Weights of a small transformer language model.
Architecture: RMSNorm before each block, rotary positions, no biases in attention or MLP, tied embeddings.
Training: a variant of Muon for these matrices, 172M tokens, 5256 steps.
MLP neurons of a small language model. Each row is named by its layer, matrix (gate and up: input weights) and neuron, and shows model dimensions 0-191. Each number is 500 + 50 x the weight over its row's rms, rounded and kept within 0 to 999. Numbers have three digits each. A neuron's up and down rows have the sign that makes its largest values positive.
After each neuron's rows, "fires on" lists the tokens most often at its 100 highest values on Wikipedia text that the model never trained on. A number after a token or word is its count.

L6.gate637:501560516386557459533575495454514389557563512455547432501520481482479482420480468508391507616554469468542504432473516548520471535499455399598447477474538538541485506448501449461530530473454472523544423435516473509501516613463607432487501538502486506486483510603606559569455499528484455515468408498508517550508482452574530416520560434465591502432471512441454497475531502507554484482445438505505441548432510479529420401550455524509583482519391441523469459462533546495529577594391479485470470451526437478516487427555519490551404553477486538491459507478601500458495493454516432499
L6.up637:542485430488543472532489414437355458497506514463605458458508423536506522627521510557347537515495503552440575412470530522446501495504598521536568408577528439516555593546495472563553561532546524426452486461521473564564531510447506464492456474507514420439484425588494551579442449529497474564452439436582539498505443492440509484596594517527515484493460556519501504475522516533444563469563500490419513463434499483508619527556589513516499461529488487457573504481499551442498457486575525424428444533426396403533488550455550493553440495514558547526482497439509465417510506457536499487
fires on: "′" 26, "°" 11, "SA" 6, " sc" 5, "″" 5

L2.gate554:546545404611502536469444473459574471515503421497555447473516502449464579506483523454510428553575502512513552533523529502494616478498448548505441479501526520456406564498542548549494486439505526569482536474466498493519422595446530518489453555464526460465511456495428556536483546397532395509540463497517463463512482467468481512492480440509460501553496484534409527555446444469505508525559519496456490460473535415463469549550535589448570524512521630451474430401509604553496463506440511436567509472475487418546509531462472296519588499459425455512510498454461626426456475499560574539
L2.up554:488428404501559540547455449418584488549476487442568464428517572497493610430559531503440433523493539539621518448618611558525539504499483424481435422493503480521575512475464610514523453570419425473429572498508515442521458594484494425476519511436463533511374450533481517509458549418454438471462468476520529527585486448456464499448478460468436453564495618463550554479463478511513478437500455503519551443632550492519583487505544596537453502500513567558510468406509506473534557574403517561474499538482460462515506552457556431480573468460412513571542519511504471470572513485472581497
fires on: "\n" 21, "[" 16, " [" 7, " in" 7, "\n\n" 6, "anc" 5

L4.gate19:496461547508390488523572428415618392500550488473527478519558468538509428408621422567404609573464462477501457597466425483489529487420492504521523445489402492474576546495541434518528582535484480450562504539415496565566527486524483493458540546550470417473496489523563562483479463395529485449416503413553454576487511522474557487466427548406454494541491495465545562526529507543461482456489405501565518434593462472578433504540565496551508413486448364468457408551520551474539430520447448530439493473459517509526428426609474458434528496551495644532429479435483392475555537477535514444
L4.up19:516457549553567558474542529483457455445482444557474474451436515426442567464597471541495560458497579434558510556479527572521541460428562575526583504521546502552438653502486423439540458420495435490517432464521499404518548476514525474567504497567417395505601492484469464463471591554473543487500525536550505537528480426645607491483530566478465515514526502437495430530472483517435537560633533510548494480469443601539468463470474532506492564518490506480439513565500512517494479577499509475463487544508428525524453460513533586355552607458484454504486525528573495516539428519471518447
fires on: " of" 25, "mar" 14, "ki" 9, "ft" 7, " or" 5, "," 4

L2.gate69:466484484499430546400472524552415517476535611497486537452486542507595511452465492488532499404539422445444497426482507544488540450512527485412520488519454501527554534447519478324580467457525579513609455494541436494489547506479505464472536476524509565491519449420494513560410489470527495471539434452381478510453518450570535544486432439423453580524564467552455466508525434452569414522539486470554500561470509459433534516630477410508460503610530499492592434437457375490541542493479541436424540490499481493588475526540419571463572534493497521483539559512456550512608472540520512495
L2.up69:428410552457556456475556459421448532487541466427468474489562442564581531459521505482501399461540382487429497463489482466494514539575415537419413439465484500552492505536512429386520486428565512534533565469447537497532541478436472438364498451538555516596466428488505457525508450475549519523545418528461516542366451478496438505393481443473413563581580472442552500512357418449500481522532443418596465507551550460480561621530459479487498440536451482527520439461494490360485525528465519536450483474526490527522538565511396529441492463440522485478553476481411530568593409460546518479
fires on: "=" 57, "e" 12, "ing" 6, "ed" 4, " help" 4

L2.gate366:542569560514509529469436566508510493474488534538549511586412491479499431465464427506500532546533437482536527415533510520498511464456590510443422565504459421488546506433515496461543529453505548516521393567415481590557456479474496487603504498534476505552402467491545566436624587497519550441521383452409512488483576513545504573418437607464533543499527532497440552514553567463517480432476547486516530492500400416421552508444404522525530497504426570576492566510522513533487589569472568540532408514433403593570467558382499453474430500563561545453660503463492508501393504575506501441
L2.up366:540623433503560453512530552446488510530445501472534509482493514516493509477484564525448505551540469541455477509462504512523435545462523498542459533570424496561561529528568470529468504457513415556460428565449498531549535513464477511472506496500403433523437528469462525440540571439574554389465535465474553479450520412592586494434454577497537562493453472482505502587526517504535436451510515468464448468555418495453580515493433624581430470502410568558417578279460517531472544497450563384532478443438446534550519565502501543419430470472466565542615445426543462517459499534460494472
fires on: "ng" 35, "n" 21, "ck" 10, "=" 8, "ang" 7, "c" 5

L6.gate454:467552503623490495478470579500488491468592512527473470428474489493516456418534549503517424573438454439550573484516594506555552566559466491542518480466486426447479481580467543430432455536440542425518473487528472484526451531485493495476515518502482497541515400471520424446458537537458533518517516491466568498557510519394534469486476551453563507528428526497508443505513469436592445434483502470400493585491458496622500388507533497590601378451440410578516499472471477465565540549426480530399533551593480456559455457422557598510487459487498440518476486546481463486527466528499591437
L6.up454:468470509527471432519462518421475537567519429451560490536498486443590491535462479483500420380339498461578539454561549520508556534464479490530460601498504482564549513498455532512468490509481473518543484491432500487455469457571517694525450529551494482534503514513416575373514436574492552543542484455460474480470520513529580456472552495463517467392436429532504525377527434498511544459485465482533493532510512555481479587492548454478549447613491509518430608463482487577533533522503438552453402499592533467501513611511515499542526471524508454436513502445483523492534392455574458498
fires on: " /" 28, " (" 14, " \"" 11, "/" 7, "-" 6

L4.gate423:524496480414558530458531504483516434488431469506488522469460498559483487407452514489413538561447479540444488441545502567499575486436505449513523415539640559486493550495443362498526488575533495535449443512489443467510542546392560505472539501478528587514501503440564445516474541448499505539448482481404526525428490611679472500525448490453476465590539509487521493485528489564480519559467563544577524581474522513456442443560571527487500497604466509457446425476457500470465481443499487435439593514498605531597446543543538589539513393469431439443494591466457573476466490393432497494
L4.up423:450457436523517554538457439508454483401496467506512608522495427550425516518432606499543503518539509486608432496564504465518544511523473526454526549487605579474517536592489417428454442509454496482538500609505457566497527600374557468450570517522504438525503453492579528570498594458469485575542569489442548525468534501602469427607437445532468468459612506494504517509553506631513462437497389484576495388534539435567464425482504495395505405497457469535498403473417540504496513575588530457527554510561546479422470506534479530456414514508526458504441492532500518517520513462545525582
fires on: "." 78, " in" 10

L4.gate208:548461611524474414533506519436441529548491547572548570541551548561540531570515468446563465525478443537496510494523501468503485458478504453498415462491563541490435492519540522558365471477476455532456510526419467466434557448522516537443525488499563397549410487558417561431556501461480476551452553560492511572633471628488519411515542646444491436549423448465458504567515590408477535519534507522502514479454513403495503542533536532413525529489398453479552541504526442464554397595472447587460532528489466551480496542497586476560526543567504482416466462462479526482410514598521525564
L4.up208:516547545567521542589507540490513457466476531428499460373482662575478581493504512525543587542481582474505436551538490514470555464516491519543590474453505447559395528485428465543543500480423476503543510422488521457564496477513564543498490533471479472527538485564526401445509429514472464511505537549530557510431552594462559400551519455426537438464570570495630473473485503404436487478446553491562497480460440353522426495534508462492497470516439502519562517489511527510467521481491555532562535512458437498577390570523503573546529462560564523526529524577417536468523581582545531537
fires on: "-" 95

L6.gate7:512544531488528492513502463597473412342530468504453524484542511517521494550450455460543566519493534439555530463513472430508523505508495514494589510495603494492608421480575512567486567504486531469434476482578488473476511449487467514439456518556530481502506469512450451502293452445485402575448510524517506479520574555492610561413581455459437559441535428494500549459515376520486627435440539522488452487462422494514485459500435513526434601525436574486549487495344564497479452488557570471573539485558487606481381415511478534494496570550530513472578453558513471460452450534466468522
L6.up7:493598507555586483471499494496578484467510469495435529546487526475552478513448434546514483562467550436498567515504406551553609554492503512450611508554441461451539498490561503445573437490485477493430562460590482517554488412403491431481548498521535443466522542540456467484425487469479406646480542484539501521458493379516458572508475467484530549523520486544464537487501475488457512483489453358586510574588573605550497531545433444579475520505563563505433451456505550468432540515543396421593632521444541547564505550448440554531477450474485500420446440507513556562487481444460538452
fires on: " and" 31, "," 28, "." 12, ";" 5

L2.gate594:482481520517541378511545539533440464575559473514447496475487469524513420422560463474543459603520490517515437518523520548420389511512572511450511397436467479534558518512443484546543482495460525532486539551595574490468611503460428544525537485524517510467526444567535518499547530478469458461578394472519552559496449458480489497516480524462444550446524450488453460480456464510543502519454521562518525543484523388526357553507577444483586500431486420505487518575470520460466553493409491464544523521530531630398456466518517502394493443464492527474527524505438528587518530504524490466
L2.up594:461505540537608482470469547662570419540453528548487539462527579456491509453436528472454433543446454533435491448471513459486585481585499516520444442558512483554504456475395514509460527446436597550481421539593537390541500455510487523458495548503416485481590540498444523495475568476541492400504506533485440510483525529614483487608537458474547524474560462505510517557468563492482495557546475513429537530488476520453597399538562531500539464481473473469477540486563488523491568499417525496468560495525563514519453489508585451520470487494539465452406451444511577458573524519540623527
fires on: "\n\n" 62, "-" 14, "|" 12, " |" 10

L4.gate438:474522474489532553493448482573479508465500537512477497525623556420556490426425462479489489554478442520470471440490406565522480536429540452512487449517527464488529549547551467437526490589503548466569474460448444523546540494446522469442544379466433584441586440458386584526418499460482602467516506431436531601599488481476446481481604504513389552650441521487434527499535501434455462513507570530443506537478485539576497561503541509511432463536530500415541503538479335490611499476427513465523512508524537488488535524583557486545500441464388492547495469442599453581429466405411573495
L4.up438:480412617475475522520466483535494502483567555483581514454580545448538537576483563566412532573500497488448472530576521430586500487585497504560488469504478483519577470472494449441484559578521519555620403467553549528474604584497493435567515468528528463496463457598515601609588492519455559442543522452534454545635501566499462432511497438460610526453490468505469501590536543429557465415561507498502468508446491483578502499487416514534546532570503497521452546514516440524548485567456469360544485478525567505478545415511391491556577490448511506459506528499545561556515549507538447489
fires on: "/" 53, "-" 20, "ga" 7, "po" 4

L6.gate439:537480413521487449464441469557449502470551510596489442466487437519535556467435559549573549515521502517513421486547534540527520492510467562504469625494406472569464496463591517544483455376510527555527549606552508511530508603373567503505453558420521593519421531475551460562488458450517592577441518599497517573517455488534435451447530493412517514498505553507512441466561496454507545404468551543425458518467479507392563468482538438457461463648595536547475572479502496524534515477497430571469474458527539542532385493445527414422524520494486551516514530386544507590536501499477477447
L6.up439:498527434491459430478475445464393541588560612471504480499538565522492514521554533496576515554461482518519403492477507495527514471579477496480554571471417421509506417500512524499491436477439498561596470533506495530520491566590495499417406509589389515609468496431530457512562488507432514476406418417454598446477485496561519415544516566496511502500431481481508530488503556467532456520439466566505501520448508535488546548443476475553388453559446522574523534496597508584477496461594494484595441484513464445592510463445499474369464469540378544635540590460493519546525562474475468489
fires on: "=" 56, " =" 35, "History" 4

L4.gate347:556384495454486432508536554509572659504473504383528456542490520420614592587495424563461473539498408493483585570496521488443526499489433535510450465495469438473555475434546588572475460492501493558445512496521432462476561571410383488449485513464454588484498503540529488465478544418432518509562522465483561570603566501539565396436482504574577521516458564512487508460576544454488501428496508451531400492518565522446480510530578593478544471448538395453454417468487471537473499505497503534453522446567536563541551455555455505514473467538483422621535461495509562487567520505465504454
L4.up347:486481470541571468487474524496525473514441566458465560517441507515458409567519519467498465529494461448530524549534551550495425511510511483567542491431430471510537532472422420545516519525520432494555440501463512509523550507495455548507458456578416529446536551446603547523513524510455555483416466537468514460598507536459469505451387501514546589543479538469529424491522495470467575505451527484516520448430442454516457441563604414471524481405522468473503476416538430473551501432451499488521523421467555533550367471486471531499476527512433540385496488483448526459572543506593504349
fires on: " /" 25, "W" 14, "The" 12, " while" 9, ")" 9

L2.gate651:473544479432519526441399487512532523562494436525557454467520505532499514529380548430488500522520582563507460413534499480410487468487426448439480558558526474585495527517423435610464600491464486495492543519532414510555558537525561461455551499448552647585397517514506504563499472558584423549496466510455496488387515515522499519484447472448502551436508530529545599506424610469556516512587484501530540428539494574382504542503550532495491415580545527436510544473517498499537479490479525573470544548516470498475433614513443427497501387513494488522429467490495450426481516388511553494
L2.up651:491588444463530488435464349520492496498476511518553518463523490497505538493412577533558478522523454571517394519528489540517452500466447484468597582542490523570437431544524557539524569481532516529532485560491469489564557519529467482461483420413475497546430517469545526558493512508551530494457337505553449562424566534504477579499529427521501426492469542435497549504474625496608564522510490461500472535490500564444531571474553515555560516577544462541435569538457502475441444532598417549548510516485514500527438581507495449479500447462505497564528429471441510377491483439512511463
fires on: "=" 99

L2.gate44:580504491530488519501615588549564465498535462442553422446413552412522576429508535409469461548525518573421469523497506521481486520508556517409575538450502480511567562419486478434628547530486529488560519496510425604436433525526488553496504450490500383504529478434519549501589577477480538487458475554439425485550568411475548521526504463461482553480518501484520529508505454475487499447459618481512567474546427544518428537496491560589538533503448579551525493527522439501485465608514527537497563537476519539546455463569426457513544553520495547472469582573464507495562425535469509518
L2.up44:480522550452489502499509492490595395526545426588487470489526487546528482415572461466451428460459433468428536506538510482498483469485591540448423430472490513543525489555476416430532517492429560409539531574327486484502532529553415533513507458455482509574561548538448481495566553368442513529408546433434497450517445572525520533506509482565523560409522487464457506493455551425509464427522451528577522455484537452573570569485502439448522540469480471506495500523600541439468498569514570527569464477527542543426450472456470468508458462435547465506515467518462591437418452484555490519
fires on: "ate" 14, "ed" 9, "ing" 8, "it" 7, "art" 7, "lay" 5

L2.gate558:490532521539530487474531489512571532522452605537396404479607497491489510520528447506472525479456520464546437564498520533540500506444475461465583411534433576497504427535478446462505452466590616415525470572430495512540501430488598536531520415497471519471602510485569552487462510590448539505453469540469536442528489486472465475439484430490555576534512493474424491510491447524432443470553638550531577451488641453466475508492434401510476507478528573461441522487442482581501427461637537496534458468536528459578539512455464456488514500434539524515461572506533479507539544616571487587
L2.up558:443484492404481453455457509592429466487556587641443443524532550580463530529545551516532438472513442566472416475514495476455426529510544510610508468436389479540573549431458618528556470512557517413577382504462410473550508543532554472542464378556449561460528509477561455529551530522477526505509508562574526526549441513455502598429540452475563462455527508525468504531554548462560598486548573555441462511492540501536540603420528448520487440513486456431498550422458482594473487545518519503480518537536542555477517454491456526455499495596451521539446535390540536522480449476532511392
fires on: " /" 26, "ad" 14, "=" 12, " Pro" 10, " right" 9, "order" 4

L6.gate599:473518513542507545477503509503484367557546426501467543425454556472519466487489484544558465442511521477522560454388487438512552551467429437564460637451546509523526466567468559439492621436415505362478599556441472483580417528471497464421590529562510529568492507528496449541529495469527489493445509465464547563461491486431472540491471507490482387527473472516469451567617456493577638501527546352470487466487482504486525519549556484549591583552528544525475437561523520519567510380422444491510495616478508512429433454467497550434502517535495456569459555413555522557428462451471525522
L6.up599:560456512449551426576468530429465488594587517531562534565503508511548487516477495540407589551478520510459524375581352502494531519483460496557523500544450400506544467534501429405560620517469470508513478542442454505466469437475491476501557462495469381513469527539477445419525498522541522507443528470525500497535448521511418520425599386513559432465529637473549450478543432602452440416447436609471540399515439445468433482437491540537509468489508502500563401563562489488486566500432500510447518561542548528451455524487550544491515466550475512509504509437585549430514501476537445571
fires on: " |" 25, "il" 11, "on" 8, "ert" 4, "aid" 4, ";" 4

L6.gate161:541524498618520361487416518499521433532534485602375548502477455574587454556525475503480468460494489422491454542570518535434490508483536535523445421557473512438530491568454487469514558533516505515515489572402574544480516602542613518507426431493551507501440519478513514469470469490488549560460443569554546580509452562491537480576552529569511541432499535554449516528554501417387590400547495575404487551549471519519446500493475499467587527542529433498509432401527510576504506457446446481480541392458514478526438556487500498478503458551608455476518541618494562481467477584458392498
L6.up161:578505519530459536607489547461531500529522506492523515398505481595553508594506528570498516519485585475389452530436471562560534492477554483547522438455588632503467461510447419482535456500406469523615547545405430487529474575456457475428535489504521510512493595574432494470538509499619492508560529502635519503571497399539550476543439479556543508458522493468465510503556525491480456456491572545558586465496573514423491461505459431473557486505405454428493532453561527544453501596488449490544468605398520518457539525490483570453391528551526486530464464496468447436484527472474535495
fires on: "," 61, "-" 18, " of" 5

L4.gate230:445427625565484492501532472500461513369486514436478519557496475544549480521581418559453500500493560460512422499536401489520530559538535423577476494463503470434542504521501528478550408550557478536463466506491493593498552433479531534505496439575500497510476428545607441372460597531454540386471514485439447529510473512537515529479431531505491515559445461421525431493561498531493495514425457517576532507439613420525517530474557563453493419506507533573479494530518467528494551525546341591449472524488512465520451489496499494466519457538460569442521546509476494461440612431553464451
L4.up230:598442472514480535504535570555510474466397484497504463491451485443512507485541476489498438460484472522453525353426518524489452420479500416528503446476502483552530434460427562501500488467511502523486525592391423443532479480519492560515511528473537388507503603507573429452523472428529524500364468579429466561424458544559560513537472516503581411501475539502487556486630548537485545461479474512569483544508483493399460565491570502553529455535435561491443493407504518429510398477613543432473450567472529555552504509585591512479530445477519528463448609524496443485502516454503565462
fires on: " int" 22, " inter" 13, " Int" 8, " of" 5, " with" 4, " by" 4

L2.gate59:472422530462562319506496478494466498468467485519511474557498560480575490554444488557488561537533560562529402460462481529487415405481535516501484482492487498432498451459421551552555568593461469455525569434468518462440651486561522453445504479525495473418479448498505566549478602491485495468453580462542455544423420463450529468522596526465398492425396560438488476556520507472493436467461484474382547426500358577540474496470570586580569495479505512507547501612540503417533596550506535547441490426471502482388586508551505531519598464516511491474578435440441455551520587607490517524
L2.up59:457481515486489504500471479530611468469479583460443462539528511435472474601474519431473450481450516550557541523581498611482443446499385510473556592410536452441493469470437468515500503567448457421608549516428543480497529419543485505521523510519494414548483524543460570505460590550568552518510441524403581428550591488467568581478510499498481501419408537419559430625505492504433442472565395500490511490580465493546466506397513544545551415442523499469502503450482485455479473490499457555453539469510484516501649521527493506457616578439524479508507406573458559542499531476444510540
fires on: "\n\n" 69, "=" 17, "-" 13

L6.gate435:469536554427530569480452494450543556488553510508515500448484475518496462465430502499581508559438502533479498492441543480504430419400584453499500499495486544569450509498568506514515550493456509535455559449472563457526477494533553470443456486436529550527498511542461407463487509512545549623456439552467449509399472451541481523474433514545429466529555484522480465492424477537552487450456551573426438466382492498501417411534456575512525554633516485475470414527534453470542442604533488458552582533515545611469396462494532601496504430571490513380419487466622480537490488459492533614
L6.up435:534530451456614523512458469549501567419527501376497356503521568552550437502491537566510446546513466463506487522375532500454504465530519449507487397483420546564541578510552512512539486421592526491468526538493416506497525549495550438568574524456477514488458587471568531523488520435510511445499593475518487520503463498497559462514535474504449430456564487547485516429543537544531497447563402374523467578503332517609413452446429511497573448486438479468519444514536505610486515491468447482546581498419525520558520550541535616432436447540501539503497450446547431515468502525502477452
fires on: "." 76, "," 19

L4.gate681:519440660501458516519467484483490546474550586499561467496582518541356489485418566443407451498528483537539535484575460514565517605462528505544451504576562549522473482521521508489568513487480561556533509544459416526515417482518519493445546622450532551447510494408488532480463504584584499561499467465442591502560482491577541458526549546475463487508472517428443568498486451427420590453521400503535508459475631562531512490424505462464500463478475459530443539476527535467493550459537489524557491567463483497560401514458562570523489431498382544454497496525450524513572585471524634572
L4.up681:513455501463577586371515497428485503430470468480550498466485577511459516530526468413469502460518515514464383543490520463551522602441518487514513430525532556490515429508480482357500560438555543579579542572513507492446545479413525548461545552416507484465409464510522440492487524592568462558435481439473500631491436499580467518466394484459522558545543468527547430489564546555437514502527575506513505559405620491475395472514483504453526500428477514513474529438570538496468530449575403485521549517521539448494423577559491543478458444479473449491469493529444429491487537492500528485
fires on: "\n\n" 73, "." 17, "=" 10

L4.gate533:480408601584485585382507550485468577477539569513543498429549495580459511450528505547495431543487439480444434538488561381442616424508533442505542601457520458537497504514499459481485486522561541468470587533542422486457488540481483537524522584523538456510504452474438496503412554450469659508460465420483497544530474515545507549496497463572554543529452473454468462412561526459474450420430383439445505464510419512499447450453505494515558448480407511589562479458528551537426491511395421477510498425612559510504483460549467535576521444586431536513545523584459596469514510561510512410
L4.up533:496390523619549456600546505507462541516439543503494531379532553540587407485489472481531554541501444489466456488494480483564571479473412451553420604466474476506572535450526515512482466550537434550442624476516454602499517473452531475469421522460518453503563458439504539477590479504608595500493494562549572591609387497463574531490524541545405544505538355590504426443517447483450536404493495501467480489456489452558518553427549498510497469430469453419408547515439419534503466534432448529418473408520521510479551484568527502449431484515494536462500497477501472431481477496493495448
fires on: " of" 14, ")" 11, " (" 9, ":" 8, " /" 8, " made" 4

L2.gate274:465547517439529465566566524527431479488552516508505443586532512481488455401457452459431471515515560494541416565495486531542487434436558533527430498468457457601429620453490481529484430524500533538557500511529492504623561524513499420475527452595551490533424426613486500423546485541399494425471484511582525468486484523529533504517470475480524492507528491524448522515508436525558519517373506543449567505468496528530438502541475500492427482546510517563498543478347443443525513440489432492442467536438552532533503488418485513400438523468468512504516412409453442453526573444483558503
L2.up274:496484535468519480439455591588516503539535500474449486550532552504505476435457445510620523496527457496493344538517476565542546465398542523570476478480514522502489526548507521544535525487501487506464514447523480521464510525528502512446571535599446463497501469513591412546532550566431469485581496494477541447440599506547541414574473517556509517581461476465456464539438532513538442556414516532460549608505550512576489536508477547443484432572457550536546575418442444449517565464558463484455457513452565444533476536352522500457513560532483539532478494364435421429521579524450540421
fires on: " He" 18, " Go" 18, " Be" 12, " Ke" 11, " Pro" 10, "=" 6

L4.gate563:498517520544494586467519518473548422433437616510539493508506558550476462502483537508442625530567592599499565521494483587578474493461536461451524503520516406502455564406467499422475580468543578472438489560470515426587465569550431493502457504481534473507556542503506516462477501496474581506523514427512517585509490526519449440555582474467531576566509508423398504580404391458470502436546507492449543536368567477461505463509612469502576539457458373475510531477614516461514520535512499571536484514460495512490472492486438543534474461522425474534524534518526424505489431400445621413
L4.up563:473444506609534573423476526450380441423490442534511495510481569572492391545503480455440593462540482539392471541472465510539490539490535514477491476427502446495472542492479544397519521528482578596464538562515493418563514452406430495572527461494539439605459555527483415473522469566495544473534486437450507591610499538580461453573568498460499583548500507484541415497448592532450413440511422586530592486436495475407445453484527486484552561451458609554507522444558468450480545515580428508597538474523533510526477447483464577574442445488466443595458550568565480506540570482470584426
fires on: "." 35, "s" 14, "|" 9, " Che" 7, "ti" 6, " che" 6

L2.gate699:515485544600553410519539557543517529524489531573480415539580554516497547446534540384526506511457466471552400557436601582505469506562574506481445473509550478588525449508416550513485509502467552482469550494540555520488577442520506483446483479552470453531371526492561521527492492554516552423487480460455599475461456451389490541438488563526473527461457454469507459409501493596636514586476456490485551513486550456525388573476510530495558505488425555533504561473457514450506533459513509457472428513474464579422506494452471529465546473518562574432597525434444581507526501535495443485
L2.up699:572414441516516521476512512588543504503529573502417487516486541530375464513449496493493519503416545512418487571471505501487426523532467521501520518525580480523498474421387524564476473538521502513471440517473536430457520408522508517545441543478442509545545496500430540445464583437477501470478492507536574496489478573589530535456481541547435498472493512428461393535525527460522465474648478480472446461557464443547430423490492550438547551477452441415533502452536510526487475415477584579487512504501549557526527572520502508587514377552505444535419586532472594603621469481509530594
fires on: "\n\n" 84, "-" 16

L6.gate201:434519431587528453520500563413458485596609509465513506470549479467501474557418320596445423530541533580572523472449462479490516492494501583478537519515452455596567489540534463472471483464458478523531576454495428597484459556441550581518501517481512512459486557480520479531430446483531592486466524497532484541418469523467528477500586549437534551499557472483561514525472519663580535489445495523495492523504599447539484505544472513454546529528410438489583436515471512494591524557499532513544497570539536554442498466549448537475559592602457486524538466433443537457509584468518505450
L6.up201:506400559537486455479503612536404475426537495423481539491456477449445395498586504527582564507523473567418553520566490596503556561532577491517470492415433428559531522493571545483528458426551507487548550428462403514530507564492445558510522394496579461474507460483464515535501560542407576487449460533484515486489420548496411447575499466481528501588526467463464501475486536509431537530483621523504533497527568415512421585433470491488466491336461528502591486478548503424390452482517543541576481625515504469541494535471419481476521417554453472546497500469473553488484447499420551509
fires on: " |" 21, ";" 13, "ho" 6, ")" 5, "h" 4, " m" 4

L6.gate217:507452485558499471552453515601543436576464571486539509509485492497545500476532474483515530590441493511444599525541583480543511522453559520597602513535527460471550484544480505543476485602433433575420450488457514533443387582489536500508428463447417476574529475506478558407554568525534378459518499527519521574378532511545603526483448508501573555460432579448488553563581442451502463534510466384499572504441535446412460580460542406509459507458517581532515523525519579496495426588512426523562471499491418611441448531472525506547494572525499455432528542478472431425602436504491492402
L6.up217:439427472475534335434529589567558564517503491562547471544580505507480566518624545444491488536525520534510422567509523524497545482444526455480403537437622431503523610465477439505478473422491458504507516429499515456515503512456490486475512514481543510543569455452491541410507551438506516475395554481543461518583490428413526449522448538507478539389463494487444460495533452504540384467541505523423536545527499483495449438464532520521464417524477559546457534569424514504560445509532581499489561451519455550580562464386525594581459519583520547566562417546516553444456482516436522515
fires on: "-" 27, "k" 7, "g" 7, " named" 5, "," 4, "t" 4

L2.gate33:588563487418479541404516477483500477513441541561512477515494491605474556458432526422478473478530554529541441502590525459475391510513449406579493603403475454532490515430510482591520506484485541483473567577530490477484539486499573558514552534472521478477498456496516498477563515532562529530437456542509408464455491407527435464496544460512468438516510482447433510553517526454432523435460574507511589508519547573393434590511463451443481510639485587495423528507413444593502446440484552458513540492509523503504529565441418499506508607484535475505469499478570429511505525396573440515
L2.up33:556504401457472512493595531489450551544495526556460482484465476546461577507475531455525524567490501529539484540458501502433461583475434374511523453462491475632470498546514471532486532484612490447537498547497494472478471486508488612556541423503540575469373474478562539509546453551485536509485512493499487467540511523482558461435502476465540452574550546478368526578524485469490539519485490499448553488483580437475436448601466447464476591507439494424383456540493533577515476415509534451463537451487471434429577493577386457540629461477548485478465577419576433519542411421558464545
fires on: "=" 62, "e" 14, " Pro" 8, "w" 7, "ue" 4

L6.gate457:536502474541463533492499548571510537477445565497503417465398552553572528463490420498569461492547551568465550500604426467577501531452530439496496555450557477386532502472445471483550472597522514512549515462409439472497443499408406507403452460607510545443500523471535459526466551519490528483429481523486616545594466477444439394527394481499533507535495511478386488523469415484388470564464459523480568616390544488477468516541535462462451455518621458495501516488465499552491508510547442468513497542486499508485421470566541581467536512459486557474596465531492543419461387480533509495
L6.up457:459488419517465419479539480588440609474451487537548500522513480548596605447519443555473477462591568512540469474495441480611441433481470541539468487453517491489511563581447468507600398445532495430514499514517482578530504515481531512556432483525480546512548479471624577522468468473468447449476595493498516494595504435529405466547460542447536536543482474530470439582441506555544496480489432428564465471447474516536484551425478520491500492573639416501556502557393573482529523514509451490435549532546440528474487444524490566478490534468439543476582521521489539432402508508450589521
fires on: " No" 52, "-" 26, "." 15

L2.gate347:499531617518510439383547597475491497456468621534375514507591453457545406566624529469433487464467496444569548560497469410578569577495546485517503459516394510518551523466434455518533508506503482455425522519464609522560563515436551493516538533546517568405478491500525501458595458477484556440511485477450470532604485490471457530445551474489464514451515426548490479450391477465476507476526470521470476464473533497536414553485548471450485453547543517492504486533500561491541578499518419463417502587474430511490480489458492502417578500573545553494525449439509504541515511447562474403
L2.up347:522412529498510508433587455518455575448463426433515433507411566496598414503540472521495544484504449437539526540471429466531531467524512508535567459424437515482453577517490428497524552388496494563447445467413392490650572470466592505434595565566541579467530550493538385471534485617515542526491486510527580418508495491489441445481458561571495480439560476588475489570529483529440590562520487508438530388486507510498533501541490450459502490548485600542476519498521521466530559523538535513513442515463562501481477528637470542535508473364490430443483508524513503466499523500553582539
fires on: " of" 25, "\n" 25, "\n " 8

L4.gate42:555590465496548554610490518419497494531555527529474419444535528528383516501502449484491470493528438489528495551507472463457507467417478493440546518380544482445560413446418432448557514601508511507462378541444487478479544581534567415501461503597469468537427454466469470504498476496501536487473533486531540605482532514547566462480488543422525584483513493486497477431444526487458536455447483547542503458417498482479427468487585600391455458437515544510462429545461475508554606420387408481381566474469568561482412484490511471509468543484490524461488537511544553426452513594518453546
L4.up42:478541464457450529437542564486437506378580553529566461436532526474506475483557470477441529470506533441551525370415523481538537503479514486455524432513472431460439575470380493520526463483587461453556503473509509469492486502515528578464542570560436472590450477499532456516539449500473435474500529500530516460476536490449456495520472564517537552502472511429532489475526473549469470526390535454454547484529477438515480578465492479436483474534520520428500592495374530464520618463536499435494380458411496569499524387483554558502411476526516500558562462501510415668507580465498482425
fires on: "′" 42, "°" 33, "ity" 4